config.toml
n_layer = 11
d_model = 160
n_head = 5
n_kv_head = 5
head_dim = 32
d_mlp = 512
vocab_size = 2048
activation = "silu"
norm = "layernorm"
norm_place = "pre"
norm_eps = 1e-05
positions = "rope"
rope_base = 100000.0
rope_fraction = 1.0
qk_norm = false
attn_scale = 0.177
bias = "all"
tie_embeddings = true
parallel_block = false
init = "normal"
init_std_qkv = 0.0214
init_std_o = 0.00456
init_std_up = 0.0214
init_std_down = 0.00456
optimizer = "muon_variant"
lr = 0.00575
lr_mult_qkv = 0.7
lr_mult_o = 4.0
beta1 = 0.93
lr_head = 0.00363
grad_clip = 0.5
warmup_steps = 200
schedule = "wsd"
decay_fraction = 0.875
decay_shape = "linear"
final_lr_fraction = 0.0
batch_tokens = [8192, 16384, 32768]
seq_len = 256
doc_mask = true
train_tokens = 112900000
steps = 6344
dataset = "wikipedia_en"
MLP neurons of a small language model. Each row is named by its layer, matrix (up: input weights) and neuron, and shows model dimensions 16-111. Each number is 50 + 12 x the weight over its row's rms, rounded and kept within 0 to 99.
Before each neuron's rows, "fires on" lists the tokens most often at its 100 highest values on Wikipedia text that the model never trained on. A number after a token or word is its count.

fires on: "a" 31, "or" 16, "d" 10, "va" 7, "i" 7, "o" 6
L2.up333:41 60 67 30 45 67 65 38 60 44 50 64 78 44 50 45 61 37 47 41 49 45 22 31 44 63 39 53 81 36 37 28 52 41 56 47 41 67 64 49 46 52 62 65 61 34 45 68 59 71 69 55 44 56 46 45 38 55 70 57 48 67 35 44 25 60 34 47 46 51 57 44 39 38 50 49 31 59 57 60 49 52 42 77 52 80 42 48 59 66 18 52 58 46 68 49

fires on: " " 86
L7.up241:33 61 45 49 52 36 34 31 56 50 51 46 44 65 51 67 43 43 51 69 24 50 61 54 63 45 68 68 63 53 52 37 49 66 59 57 61 42 35 49 14 50 41 63 73 50 28 45 61 46 47 40 29 51 36 54 50 59 46 60 68 58 28 55 42 55 44 59 39 53 40 55 46 41 76 58 68 50 43 57 56 59 50 54 55 49 48 38 47 33 24 53 46 53 53 54

fires on: "tic" 30, "ic" 17, "ter" 8, "br" 7, "ri" 7
L4.up390:43 27 40 61 59 29 50 57 68 51 65 47 37 42 24 48 55 58 38 26 65 48 35 39 47 56 58 69 45 72 37 61 41 40 47 45 37 32 54 40 31 57 45 51 50 40 51 48 35 57 62 52 65 61 72 33 49 62 41 46 62 59 42 56 60 49 83 48 46 54 57 64 53 56 54 43 43 38 53 92 54 54 49 57 63 20 76 47 50 47 43 57 68 39 64 62

fires on: "s" 31, " the" 18, "th" 12, "ly" 8, "n" 8
L7.up467:53 39 51 48 43 61 34 77 36 54 70 58 53 49 63 55 65 60 50 58 47 54 48 57 47 56 58 49 55 52 43 64 47 36 28 39 57 71 32 39 36 39 46 54 49 59 66 59 83 55 59 54 43 52 32 33 47 31 41 64 56 45 40 47 60 48 60 38 49 44 62 26 58 65 55 48 45 56 54 53 52 50 48 26 60 47 44 49 53 32 48 44 52 53 34 71

fires on: "us" 22, "ex" 18, "an" 12, "as" 6, "er" 5, "man" 5
L7.up335:44 54 28 45 56 51 55 55 52 38 47 67 50 56 49 44 57 60 54 47 47 48 46 65 63 37 78 33 16 65 49 53 57 51 49 41 36 50 44 55 76 41 55 56 56 66 45 52 52 61 68 34 53 44 42 30 61 70 44 32 53 44 81 55 65 67 46 51 29 28 64 50 43 41 45 55 61 54 61 54 51 24 41 60 41 66 55 50 50 40 68 46 44 52 35 60

fires on: "d" 14, "ed" 13, " up" 10, "en" 8, "es" 7
L5.up424:48 46 49 48 35 43 52 39 34 77 39 46 45 81 51 57 40 58 37 43 59 33 58 34 55 51 55 37 54 65 63 44 51 80 53 52 47 47 56 49 56 44 63 43 29 44 44 55 36 61 25 21 45 33 43 43 54 52 56 51 31 72 50 35 43 49 48 49 46 56 47 74 46 39 53 43 39 59 49 60 55 51 60 52 62 62 51 77 42 46 30 54 54 21 63 65

fires on: "ad" 13, "am" 11, "ar" 10, "age" 10, "li" 9, "g" 7
L2.up396:45 26 50 64 53 26 43 70 64 59 65 43 66 41 64 45 46 46 61 45 56 60 56 45 58 49 42 73 66 59 57 43 63 45 60 44 43 34 51 27 53 24 61 42 58 47 14 45 34 53 56 68 34 54 50 55 49 58 56 56 48 56 73 43 46 60 31 49 46 34 57 62 55 43 14 75 36 58 65 62 48 54 23 56 65 54 47 46 67 54 28 63 60 50 32 43

fires on: "–" 25, " World" 11, " sub" 8, "–1" 6, " opera" 6, " mo" 5
L5.up426:55 56 51 61 45 42 42 38 39 67 59 52 61 33 33 36 41 24 51 58 65 49 66 61 65 45 53 38 49 37 30 51 70 48 51 45 54 36 35 47 57 52 58 42 69 52 63 37 54 53 54 36 50 37 30 54 71 53 50 42 58 38 18 48 40 60 44 33 46 49 48 41 62 52 76 45 40 33 50 34 53 38 72 45 43 70 59 47 42 80 51 37 50 45 51 35

fires on: "al" 20, " per" 13, " ca" 11, "oc" 7, "man" 6, " a" 6
L7.up53:38 73 51 47 33 48 53 63 29 68 58 35 45 36 36 31 38 30 46 38 58 66 45 65 49 49 29 48 53 42 37 52 46 55 45 82 70 60 57 59 37 58 53 48 62 66 43 45 71 50 32 73 36 38 48 37 56 60 53 40 25 54 50 50 37 34 51 75 47 38 77 57 49 59 64 51 53 51 63 37 49 47 61 48 59 43 81 45 29 48 47 57 40 52 58 59

fires on: "t" 45, "in" 15, "d" 9, "ur" 6, "i" 5, "b" 5
L2.up485:49 39 38 45 51 44 47 44 57 36 62 45 49 41 39 66 27 54 65 60 56 30 42 39 60 50 78 72 72 51 54 45 53 48 39 63 77 33 58 22 57 42 71 62 26 65 59 74 50 62 62 33 58 75 27 38 28 65 50 49 27 48 41 50 50 62 36 55 50 44 63 38 46 53 51 64 55 66 66 49 37 37 63 45 59 59 43 33 50 54 52 46 40 40 60 39

fires on: " Pro" 37, "o" 18, "re" 13, " pro" 10, "ur" 8, "s" 8
L2.up393:29 49 46 50 47 62 59 50 55 64 55 45 53 50 41 41 56 39 59 66 48 61 56 67 38 50 23 28 71 61 63 40 68 37 43 57 45 59 72 60 40 41 37 59 63 66 65 54 53 48 47 38 63 45 67 36 65 56 60 53 65 30 47 80 50 61 52 55 84 63 47 34 38 55 43 55 71 47 43 36 37 40 48 33 47 57 65 58 38 49 57 29 43 36 29 42

fires on: "or" 54, "ir" 19, "re" 11
L2.up379:64 32 36 40 72 41 37 45 41 56 45 47 48 54 52 44 61 43 40 36 51 62 35 53 61 53 51 50 72 36 51 47 38 50 60 36 67 59 49 53 53 56 25 55 72 37 52 47 39 36 43 43 90 42 38 47 62 59 51 48 53 50 51 58 68 27 30 52 52 51 54 51 71 42 54 57 38 59 58 42 42 60 41 70 43 58 62 54 66 58 23 54 57 39 44 59

fires on: "er" 34, "st" 13, "f" 8, "ter" 7, "port" 7
L5.up348:58 57 54 58 68 62 34 40 52 58 52 52 62 59 51 66 54 51 58 44 49 33 48 53 32 65 45 59 57 66 37 42 42 73 55 59 53 55 34 71 61 57 32 50 60 65 52 32 60 51 71 50 52 43 45 45 34 46 43 27 57 52 53 34 72 39 51 37 55 45 49 63 23 78 39 76 67 52 28 56 65 43 41 38 74 57 59 49 52 52 52 39 42 57 36 53

fires on: " at" 30, "us" 10, "." 8, "e" 8, "is" 7, "n" 7
L5.up397:56 41 38 35 43 62 49 34 28 43 36 41 55 56 40 59 56 44 43 68 42 58 44 64 58 42 35 51 56 51 10 71 58 82 53 56 46 55 63 47 46 47 54 54 44 67 52 55 38 58 39 36 37 41 72 34 25 37 41 34 46 45 45 40 58 47 77 61 60 49 70 49 35 65 35 52 73 48 43 43 45 47 39 67 48 60 63 43 47 61 40 52 42 57 50 66

fires on: "." 42, "," 19, "t" 5
L7.up31:19 56 38 54 55 61 52 51 61 44 38 58 49 65 40 53 48 52 52 40 42 19 25 41 60 59 45 46 63 65 38 64 70 25 39 39 47 67 53 52 42 65 49 55 60 51 57 40 44 75 53 43 47 48 46 45 54 59 60 41 53 49 56 67 43 44 40 51 38 36 66 26 42 41 37 69 43 57 64 41 49 40 27 31 34 53 46 71 12 46 69 41 67 42 56 57

fires on: "n" 15, "ch" 10, "ne" 8, "it" 7, "an" 7, " An" 7
L4.up242:60 46 18 42 40 57 49 66 40 43 64 55 70 66 26 56 56 70 48 57 55 59 48 67 47 32 36 65 63 62 38 47 51 57 70 34 41 58 77 41 50 50 47 50 65 52 49 52 56 56 55 33 34 42 36 57 39 44 56 56 37 52 48 56 44 76 45 37 33 29 32 65 45 47 39 50 49 63 57 40 50 51 32 52 44 55 50 45 34 46 73 51 58 50 45 51

fires on: "p" 30, "y" 12, "st" 9, "ma" 8, "ba" 6, "ra" 6
L2.up488:52 35 64 34 47 35 69 45 55 55 53 64 41 53 42 45 45 42 50 37 37 55 44 94 52 44 48 76 41 36 53 45 42 25 56 44 33 46 34 31 51 36 18 63 42 68 61 63 58 43 51 48 67 55 31 58 41 47 46 48 56 62 59 51 62 61 41 50 50 40 46 62 38 42 59 59 56 41 43 53 36 21 61 63 56 46 57 58 53 35 52 39 60 52 39 52

fires on: " first" 22, "n" 15, "z" 10, "ly" 5, "s" 4, "ning" 4
L5.up24:54 59 59 52 45 56 36 66 21 45 63 52 60 48 51 31 71 47 57 50 56 65 46 54 71 44 39 37 53 48 46 47 39 52 24 37 55 53 48 47 58 43 38 64 68 53 40 59 42 55 48 46 50 51 18 64 36 53 25 70 40 67 63 47 42 63 69 28 59 53 46 45 50 51 72 35 48 46 68 55 58 51 31 50 60 54 65 32 54 58 58 55 46 63 72 57

fires on: "ri" 28, " a" 23, "-" 9, "it" 7, "–19" 7, "." 5
L5.up139:56 43 47 64 34 65 66 58 63 47 51 54 38 61 31 39 34 37 39 46 27 44 29 28 63 35 55 46 41 84 37 51 67 39 36 58 45 56 65 43 59 55 47 57 60 46 45 55 33 50 63 29 45 49 40 60 43 44 45 36 71 30 58 45 47 49 56 34 39 54 76 36 28 66 61 55 54 30 45 50 67 53 40 45 47 41 53 44 68 54 57 46 61 48 53 37

fires on: " $" 28, "A" 17, "O" 15, "o" 14, "." 5, "e" 4
L5.up22:41 59 55 55 51 54 48 44 54 42 85 49 40 54 52 65 54 34 50 50 41 54 82 51 57 63 36 40 49 35 43 42 57 58 43 37 39 31 50 46 44 19 36 52 47 45 67 70 50 60 60 18 72 34 73 40 58 37 47 34 26 27 58 71 39 62 46 50 34 64 42 65 55 61 47 50 55 57 57 42 56 33 62 55 48 66 38 70 39 51 64 51 64 66 65 55

fires on: "s" 65, "n" 8, "ist" 4, "ol" 4
L4.up198:40 46 57 49 44 63 58 50 57 38 48 51 66 49 43 17 69 54 51 54 62 53 49 51 36 53 41 44 53 43 47 26 64 41 58 55 46 52 51 48 43 43 53 56 68 49 62 52 73 66 48 68 53 50 38 36 41 39 49 53 78 39 27 41 23 55 72 34 31 50 69 61 63 58 36 62 38 64 55 45 54 50 50 38 50 45 49 57 36 39 76 47 57 52 37 48

fires on: " " 100
L4.up369:19 51 33 58 32 48 38 57 34 32 57 60 46 44 35 72 69 43 58 33 40 48 41 76 48 37 53 61 58 47 39 38 58 52 59 47 57 56 31 48 31 58 34 66 51 62 53 43 51 48 45 24 47 33 57 61 45 48 57 39 69 61 27 33 58 41 35 61 45 45 38 37 61 60 52 54 51 47 54 55 62 57 51 54 32 40 57 64 55 51 33 60 61 47 50 51

fires on: "mo" 29, "t" 12, "at" 10, "b" 10
L4.up322:47 49 49 48 68 42 34 27 74 72 54 41 34 31 59 39 52 35 38 42 69 41 45 60 67 55 57 49 64 48 50 63 49 45 28 70 59 40 59 28 52 34 54 32 51 51 50 55 45 76 37 31 51 63 69 37 52 52 48 66 42 69 54 68 30 54 44 21 41 74 71 48 48 45 60 55 53 40 51 50 45 63 56 37 79 62 52 24 39 44 48 50 53 51 54 59

fires on: "ab" 26, "re" 12, "and" 11, "all" 9, "iv" 7
L4.up335:69 29 51 49 54 69 52 67 59 48 46 38 41 24 41 45 66 90 39 57 52 48 54 47 42 68 54 62 48 42 40 54 39 51 55 61 41 65 72 62 39 51 41 58 36 43 40 65 47 55 28 58 71 39 55 44 65 54 60 30 50 45 54 61 56 49 27 36 52 47 54 18 45 54 46 37 66 36 52 35 59 54 48 41 47 69 63 28 49 40 70 33 45 27 50 56

fires on: "A" 24, "ic" 15, "ent" 11, "ative" 7, "lic" 7, "O" 7
L2.up462:40 87 54 60 38 37 48 68 63 57 55 39 32 20 56 41 42 67 53 40 36 48 81 38 60 47 32 40 38 49 36 49 36 58 49 20 35 48 66 45 48 47 39 52 65 67 53 55 50 68 41 43 70 55 57 50 52 49 41 27 59 52 54 31 46 64 46 65 45 67 61 47 44 67 48 59 67 52 58 80 49 58 57 58 49 56 59 69 60 29 61 52 65 37 50 37

fires on: "ch" 33, "in" 15, "ing" 5, "ning" 5, "t" 5, "th" 5
L2.up103:55 57 53 41 43 68 70 41 39 41 54 47 58 49 60 48 30 51 48 69 24 20 59 60 57 55 85 65 53 16 52 69 46 49 29 54 70 56 63 42 39 49 38 67 19 40 45 63 33 47 52 48 61 54 52 33 46 56 68 50 52 40 30 44 56 46 36 52 33 53 55 60 34 46 57 57 51 70 63 77 55 55 53 60 67 42 52 40 36 45 35 52 47 69 58 45

fires on: "ic" 38, "f" 18, "un" 9, "mp" 8, "p" 8, "ter" 7
L2.up494:44 33 39 54 33 32 45 47 74 57 31 51 45 41 43 66 50 48 42 60 43 85 66 53 15 64 51 38 36 51 47 60 47 55 62 35 60 40 42 13 29 69 35 38 56 44 46 64 37 45 54 45 62 44 45 54 41 62 67 27 54 73 39 45 48 47 56 48 57 83 41 48 48 42 63 42 51 34 43 53 60 45 46 65 59 59 68 58 41 45 34 58 63 44 61 49

fires on: "re" 16, "th" 11, "w" 8, "ro" 8, "all" 7, " an" 7
L4.up485:55 45 41 71 32 50 42 60 35 55 37 40 38 54 29 40 74 50 61 50 57 39 59 56 55 57 53 55 67 63 57 59 44 54 58 53 37 85 52 45 39 58 39 52 58 44 38 34 47 64 32 59 58 57 56 82 62 62 43 47 78 43 57 71 34 58 42 32 45 57 59 42 54 28 45 57 52 33 44 48 52 62 50 41 42 68 47 62 44 21 36 37 61 35 30 33

fires on: " such" 22, " same" 14, "co" 12, "s" 10, "ing" 8, "us" 7
L2.up176:52 45 43 65 51 44 39 58 45 63 65 54 31 52 54 28 37 67 49 62 54 40 23 36 53 55 38 74 42 46 44 50 31 56 36 65 42 56 61 73 36 49 63 37 57 66 78 42 38 49 53 58 52 34 50 51 58 35 53 59 55 59 80 58 42 57 47 31 67 36 28 52 48 61 68 25 44 67 56 46 38 34 60 43 33 44 47 58 68 71 53 63 39 40 71 64

fires on: "===" 13, "at" 12, "g" 12, "p" 12, "tor" 6, "ar" 6
L5.up346:51 51 48 53 69 38 49 51 37 43 55 40 49 56 59 47 76 26 41 54 46 45 57 57 72 30 49 56 64 54 45 43 37 48 44 45 38 26 39 63 61 38 55 57 56 74 44 43 29 64 59 71 50 37 36 29 52 80 59 53 32 43 46 69 42 43 36 43 41 48 60 50 77 37 36 48 40 56 45 51 69 43 38 42 50 78 57 65 66 57 47 30 55 63 44 47

fires on: "ri" 13, "ron" 12, "n" 12, "us" 7, "all" 6, "age" 6
L4.up391:63 64 27 65 44 67 50 40 38 37 52 45 40 58 27 69 43 59 41 70 45 41 23 54 32 61 38 65 77 39 27 36 68 48 68 45 43 34 52 41 48 42 77 42 54 64 57 26 54 55 57 48 31 44 40 63 49 64 45 36 60 61 61 41 57 64 49 52 55 37 60 56 51 58 55 64 53 28 57 30 44 49 29 43 48 50 63 52 51 43 43 44 53 48 45 50

fires on: "ri" 16, "ni" 9, "n" 9, "se" 6, "re" 5, "w" 5
L7.up285:39 55 51 47 58 51 25 54 70 55 39 52 51 49 33 51 38 77 49 65 31 31 52 14 56 40 49 46 31 55 57 36 61 56 39 47 40 40 40 53 59 55 38 43 60 65 59 37 58 46 57 54 67 54 37 45 55 44 50 46 50 34 62 51 41 51 78 45 47 55 51 34 35 43 64 63 55 45 65 71 58 51 32 42 28 42 46 63 71 57 60 50 84 39 49 78

fires on: "ar" 22, "au" 12, " an" 11, " of" 10, "or" 7
L5.up61:70 57 58 67 66 32 44 57 41 37 47 55 66 51 55 43 61 50 23 43 36 62 55 52 62 58 55 42 66 55 50 57 34 47 50 59 47 52 45 61 62 58 44 52 70 52 62 51 41 40 56 26 54 29 51 57 54 29 39 35 49 52 47 51 46 41 44 49 64 42 85 44 69 51 41 41 63 57 69 46 62 39 51 65 48 43 25 53 33 66 38 72 69 63 46 63

fires on: "n" 25, "st" 9, "-" 8, " place" 6, "f" 6, "on" 6
L5.up225:59 46 62 64 35 66 41 31 42 46 51 31 56 54 60 32 65 47 32 30 66 46 50 42 31 51 33 48 46 70 29 75 43 48 54 65 57 44 39 40 59 52 46 55 38 42 46 60 52 48 46 44 38 64 51 76 37 70 44 24 81 52 47 48 52 57 44 42 55 67 44 61 48 74 58 43 72 51 57 44 86 55 45 47 57 75 54 60 56 41 38 48 35 38 54 55

fires on: "o" 35, "z" 10, "k" 8, "av" 7, "va" 6, "r" 4
L2.up468:48 33 39 61 49 64 42 61 47 63 50 84 64 48 29 40 57 52 42 58 34 42 25 35 50 52 50 60 44 43 33 53 49 40 64 30 60 45 66 57 41 30 46 51 47 45 66 56 57 51 52 63 42 55 37 47 49 32 54 78 37 45 42 52 35 62 42 52 53 50 54 39 36 18 69 48 46 53 68 57 67 41 45 57 37 42 54 59 49 53 56 52 43 41 49 41

fires on: "la" 16, "g" 12, "am" 10, "s" 8, "a" 7, "o" 7
L5.up272:42 39 49 47 48 75 57 59 59 48 35 70 57 55 58 19 31 52 46 58 48 49 50 55 37 59 54 41 67 54 30 49 49 27 41 81 42 48 55 51 44 33 37 42 49 69 52 53 69 57 41 47 46 48 50 73 52 45 51 24 54 51 33 63 35 53 46 49 51 29 59 37 54 40 36 41 57 46 37 62 29 32 51 47 42 49 48 09 47 43 57 43 47 30 48 46

fires on: "ar" 31, "n" 12, "an" 10, "c" 9, "ot" 6
L4.up463:47 37 41 78 56 44 45 39 57 44 45 47 54 53 50 50 65 50 31 48 35 62 59 50 47 40 49 59 55 71 30 40 49 54 49 39 49 54 61 53 60 37 61 54 47 29 62 45 64 72 62 38 50 44 31 38 67 52 43 36 53 48 32 49 61 84 30 58 24 39 49 40 57 54 57 74 65 63 75 63 53 55 44 46 80 52 47 33 42 51 47 59 63 46 37 68

fires on: " comp" 45, "us" 22, "er" 11, " Comp" 8, "lan" 5
L5.up345:54 48 31 40 26 53 38 47 52 47 47 61 51 45 57 66 50 49 64 57 45 48 58 37 63 35 50 29 57 57 43 75 54 74 53 53 51 51 37 49 63 53 47 47 71 75 63 56 55 47 43 45 62 30 32 63 52 78 35 67 45 53 55 44 57 59 57 51 30 40 53 39 49 56 26 31 25 37 64 56 61 43 46 46 41 43 51 65 39 54 69 42 50 53 30 49

fires on: "on" 34, "n" 18, "an" 9, "ter" 7, "re" 6, "bert" 4
L4.up299:57 40 63 55 41 55 38 62 64 45 35 45 50 31 58 42 33 54 52 56 59 56 44 41 52 65 43 62 37 58 31 51 50 51 43 47 34 49 49 50 64 36 43 46 68 61 69 51 47 40 69 64 28 52 48 40 65 42 54 52 34 40 62 56 61 47 61 40 41 73 51 50 24 46 39 56 52 63 46 59 69 44 48 73 49 69 64 61 65 45 44 42 58 56 31 49

fires on: " |" 50, "ad" 16, "il" 10, "or" 8, " " 8, "id" 4
L5.up507:44 49 42 51 59 48 51 52 21 30 56 35 54 69 51 49 34 60 61 61 51 60 49 84 44 52 54 40 62 48 22 50 56 45 68 62 51 50 20 30 70 45 54 39 65 53 53 51 47 51 60 27 26 43 24 29 31 56 60 30 32 48 57 39 55 37 29 65 42 49 48 59 63 41 40 59 37 51 76 58 51 58 53 44 50 52 63 69 48 49 26 35 54 55 36 56

fires on: " the" 32, "|" 13, " also" 11, " became" 6
L7.up193:56 63 61 45 52 58 54 35 64 72 42 64 31 61 57 55 31 75 48 48 70 50 31 55 53 49 45 52 34 45 58 66 56 66 28 43 37 55 50 57 46 37 57 58 49 53 50 65 43 41 50 57 39 46 64 28 50 62 14 43 47 48 65 58 55 60 56 44 27 58 52 53 43 33 34 56 73 53 51 48 62 52 46 41 77 37 60 68 52 54 71 66 51 46 50 41

fires on: "ad" 17, "." 10, "ill" 9, "sh" 9, "te" 8, ":" 7
L5.up44:51 49 67 70 74 43 25 58 62 36 44 64 56 59 72 36 54 29 50 33 46 50 57 37 47 37 52 63 61 62 37 51 35 47 47 53 64 53 47 38 51 60 70 49 60 56 46 29 49 42 48 64 48 59 52 61 46 41 51 48 68 44 45 47 41 54 53 43 52 41 45 52 32 75 53 55 39 69 42 43 39 34 48 41 61 61 41 27 58 65 57 48 51 48 44 52

fires on: "," 35, " of" 25, ":" 24, " Award" 10, " |" 4
L5.up322:25 40 49 50 49 40 63 58 64 44 39 45 49 51 68 36 71 44 39 48 65 44 20 30 53 54 65 24 58 40 35 50 57 58 51 35 46 56 66 39 58 57 32 53 62 57 53 68 38 38 40 54 38 47 56 62 52 69 68 33 40 47 43 36 49 52 49 63 54 35 52 62 59 49 44 60 62 60 46 32 35 46 45 50 52 67 43 54 29 54 56 59 61 46 34 33

fires on: "k" 22, "l" 17, "c" 13, "n" 10, "ir" 6, " |" 6
L5.up144:39 48 47 44 50 49 37 51 50 42 72 59 45 48 53 47 75 45 41 52 41 67 43 47 52 37 43 40 59 51 59 42 68 66 72 29 49 47 53 63 56 47 37 38 48 52 50 54 64 37 45 50 64 56 62 43 57 55 57 34 38 44 14 64 63 59 28 36 29 50 44 47 65 61 74 56 50 50 76 31 70 55 51 48 34 54 80 64 42 56 40 40 70 45 40 38

fires on: "as" 17, "o" 11, "y" 9, "is" 8, "-" 5, "a" 5
L5.up224:41 50 62 48 66 55 45 69 42 36 43 60 59 50 55 45 57 75 51 63 37 49 58 42 45 44 49 33 54 32 51 75 33 40 46 42 29 57 62 36 38 68 48 29 56 47 64 54 49 66 46 31 41 51 51 42 78 27 59 38 51 61 41 33 48 54 55 43 70 45 52 68 25 47 48 45 41 59 48 33 57 62 81 47 45 60 47 53 36 57 22 44 56 43 61 60

fires on: "a" 27, "d" 11, "go" 11, "er" 9, "an" 5, "u" 5
L7.up56:69 60 46 46 54 71 39 43 51 46 50 48 66 52 44 67 43 67 54 26 47 61 47 44 69 54 76 49 66 60 37 58 60 63 66 37 28 28 55 56 47 33 54 45 74 62 43 44 45 53 39 47 43 52 40 41 46 58 46 51 42 49 49 65 47 54 49 21 58 43 55 58 35 26 78 70 67 56 66 76 38 27 40 50 52 72 24 40 56 36 53 40 59 48 53 49

fires on: "-" 33, "|" 23, " the" 14, "ent" 4, "ical" 4
L7.up76:56 22 59 59 44 34 31 53 49 53 40 55 33 65 45 49 25 64 57 50 61 65 28 55 52 56 52 55 32 33 53 59 64 75 38 46 55 56 52 74 63 56 57 65 52 65 81 49 45 42 58 75 29 25 61 63 56 55 40 54 44 56 40 68 42 36 38 49 24 45 54 50 37 36 54 54 55 52 48 63 33 57 51 27 49 50 70 43 18 58 63 51 53 49 62 61

fires on: "-" 28, "ko" 9, "ge" 8, "th" 7
L5.up119:37 38 59 48 50 50 69 41 51 41 48 38 66 46 55 45 49 80 29 56 49 51 41 32 23 65 39 32 32 54 37 37 65 38 54 35 60 42 32 57 42 51 65 32 60 56 45 58 45 47 64 71 51 42 60 52 36 43 61 35 34 52 54 58 43 78 43 44 45 46 70 38 42 47 34 35 58 55 53 56 57 50 55 37 47 50 46 41 37 48 63 33 65 61 55 64

fires on: "t" 44, "st" 14, "s" 11, "d" 8, "y" 5, "ot" 4
L2.up491:35 42 54 35 48 47 53 71 50 46 44 61 22 61 51 46 50 47 66 48 37 60 41 69 35 54 66 59 60 70 36 48 47 41 56 65 63 73 51 46 52 42 39 37 39 42 28 85 42 45 58 37 67 47 39 42 45 44 42 61 28 44 45 56 39 56 44 52 42 40 79 32 46 61 34 58 58 51 43 38 32 39 69 60 52 38 33 59 53 46 76 32 61 45 38 40

fires on: "s" 30, "und" 26, "les" 9, "ing" 8, "t" 6, "ung" 4
L2.up269:59 41 76 59 56 45 30 38 45 61 56 37 35 45 42 45 35 50 47 66 58 47 71 14 60 61 51 68 51 41 51 45 52 58 38 46 58 39 35 55 53 33 70 49 43 59 53 68 53 40 49 60 40 19 70 52 55 49 64 68 49 42 55 57 51 72 21 54 43 37 42 57 55 60 50 40 39 54 62 54 65 48 66 54 25 58 60 51 62 46 58 33 57 44 44 52

fires on: "ia" 30, "us" 11, "ina" 8, "y" 5, "is" 5
L7.up172:33 49 64 37 34 47 39 53 37 48 32 81 45 73 48 42 47 51 58 45 45 51 66 24 69 41 54 46 54 45 56 49 51 30 44 37 51 67 45 72 48 58 32 54 80 54 37 64 60 49 52 44 47 50 46 54 73 51 68 43 40 55 18 45 56 43 49 45 72 66 45 35 52 49 60 55 51 85 47 58 68 45 76 45 42 66 45 45 53 32 46 42 42 45 60 57

fires on: " " 87, "ot" 11
L2.up388:49 53 39 44 58 57 53 42 35 17 50 52 41 47 58 43 65 64 45 48 59 38 48 45 49 61 53 69 45 70 43 66 64 49 48 68 48 35 37 52 41 50 20 57 64 32 51 49 52 60 69 48 44 40 52 55 38 52 44 46 99 48 60 52 55 50 40 58 32 50 52 31 51 41 34 23 54 42 57 60 76 51 67 77 47 28 58 53 72 46 44 41 58 49 44 36

fires on: " |" 36, "ing" 24, "ed" 8, "p" 7, ":" 4
L4.up183:46 36 61 52 50 53 52 42 62 42 63 52 55 52 52 44 64 45 35 61 31 48 38 61 43 45 48 59 84 27 43 53 58 56 45 45 38 46 30 68 38 29 38 56 54 53 44 46 54 47 62 63 50 49 54 52 34 71 38 24 44 60 43 62 70 67 38 56 61 43 43 52 45 59 54 60 59 31 65 48 64 29 72 51 49 57 64 69 60 31 47 49 66 53 54 63

fires on: "o" 21, "w" 11, "n" 9, "r" 9, "g" 8
L4.up141:43 52 57 59 42 49 41 43 41 48 56 63 39 52 35 36 52 53 45 59 47 70 37 62 28 63 61 53 68 50 39 63 66 42 38 33 30 33 50 63 50 70 40 49 47 54 42 31 43 53 40 44 52 30 41 48 38 31 46 41 74 37 61 60 36 45 63 45 80 50 45 54 47 44 64 44 41 57 74 42 59 53 45 34 40 36 42 50 57 48 61 45 91 27 40 66

fires on: "y" 54, "com" 19, "le" 7, " and" 5, "is" 4, "s" 4
L4.up289:62 33 51 49 55 42 55 60 63 53 36 58 52 60 56 68 47 50 34 38 38 57 40 38 40 61 58 55 61 43 59 53 46 41 57 51 52 58 67 59 31 50 65 43 53 30 62 59 69 53 57 45 38 61 25 49 77 37 59 48 34 46 48 37 55 48 68 49 66 57 61 60 20 66 39 79 30 56 55 39 51 41 68 49 59 49 33 72 36 52 53 29 41 46 52 60

fires on: "s" 41, ":" 20, "ar" 6, "y" 4, "if" 4, "ed" 4
L4.up39:33 51 55 56 64 60 51 46 28 63 48 38 61 59 49 53 62 54 36 31 53 48 53 68 65 54 34 69 55 44 64 58 47 50 42 50 38 67 32 69 49 34 56 56 70 49 64 48 39 50 71 30 41 69 53 39 50 53 55 31 40 44 54 46 62 61 48 50 67 39 55 27 72 55 57 38 38 57 71 50 46 35 46 37 83 49 66 60 82 45 41 40 66 62 31 53

fires on: "," 80, " 2016" 4, "\n" 4
L5.up31:24 49 53 32 54 65 28 52 51 56 75 32 48 77 44 31 37 56 45 42 71 28 61 34 67 70 56 45 28 55 58 66 51 44 47 56 69 40 60 39 47 53 50 40 48 64 72 40 42 56 52 55 41 38 35 52 57 49 44 42 51 74 61 50 53 58 41 35 33 58 58 40 55 82 51 67 48 45 51 56 59 54 41 50 42 45 53 64 37 51 61 49 46 46 59 56

fires on: "u" 29, "ate" 15, "d" 7, "ur" 5, "ic" 5
L4.up85:44 38 62 46 69 57 51 53 42 69 32 57 37 69 59 45 36 58 60 57 59 36 55 62 47 23 49 54 54 49 54 43 71 61 54 51 49 53 68 27 48 53 57 63 39 47 29 51 52 37 45 64 28 47 33 47 76 67 43 43 55 56 66 37 57 31 57 58 50 62 54 49 54 74 26 40 58 63 55 55 49 54 71 60 42 38 57 41 75 38 53 50 57 49 32 66

fires on: "ed" 22, "d" 17, "ing" 14, "gin" 6, "ite" 6, "ning" 4
L5.up180:57 48 72 69 42 25 34 38 63 65 16 36 37 65 48 48 49 85 39 62 42 50 64 46 44 52 40 58 40 40 35 66 43 51 42 63 55 51 46 49 71 41 58 44 43 43 60 56 66 44 30 17 54 43 44 49 56 57 40 47 77 57 43 39 31 38 43 66 56 66 40 57 50 42 51 39 68 19 65 42 65 55 37 58 70 57 36 58 37 67 47 40 48 48 47 59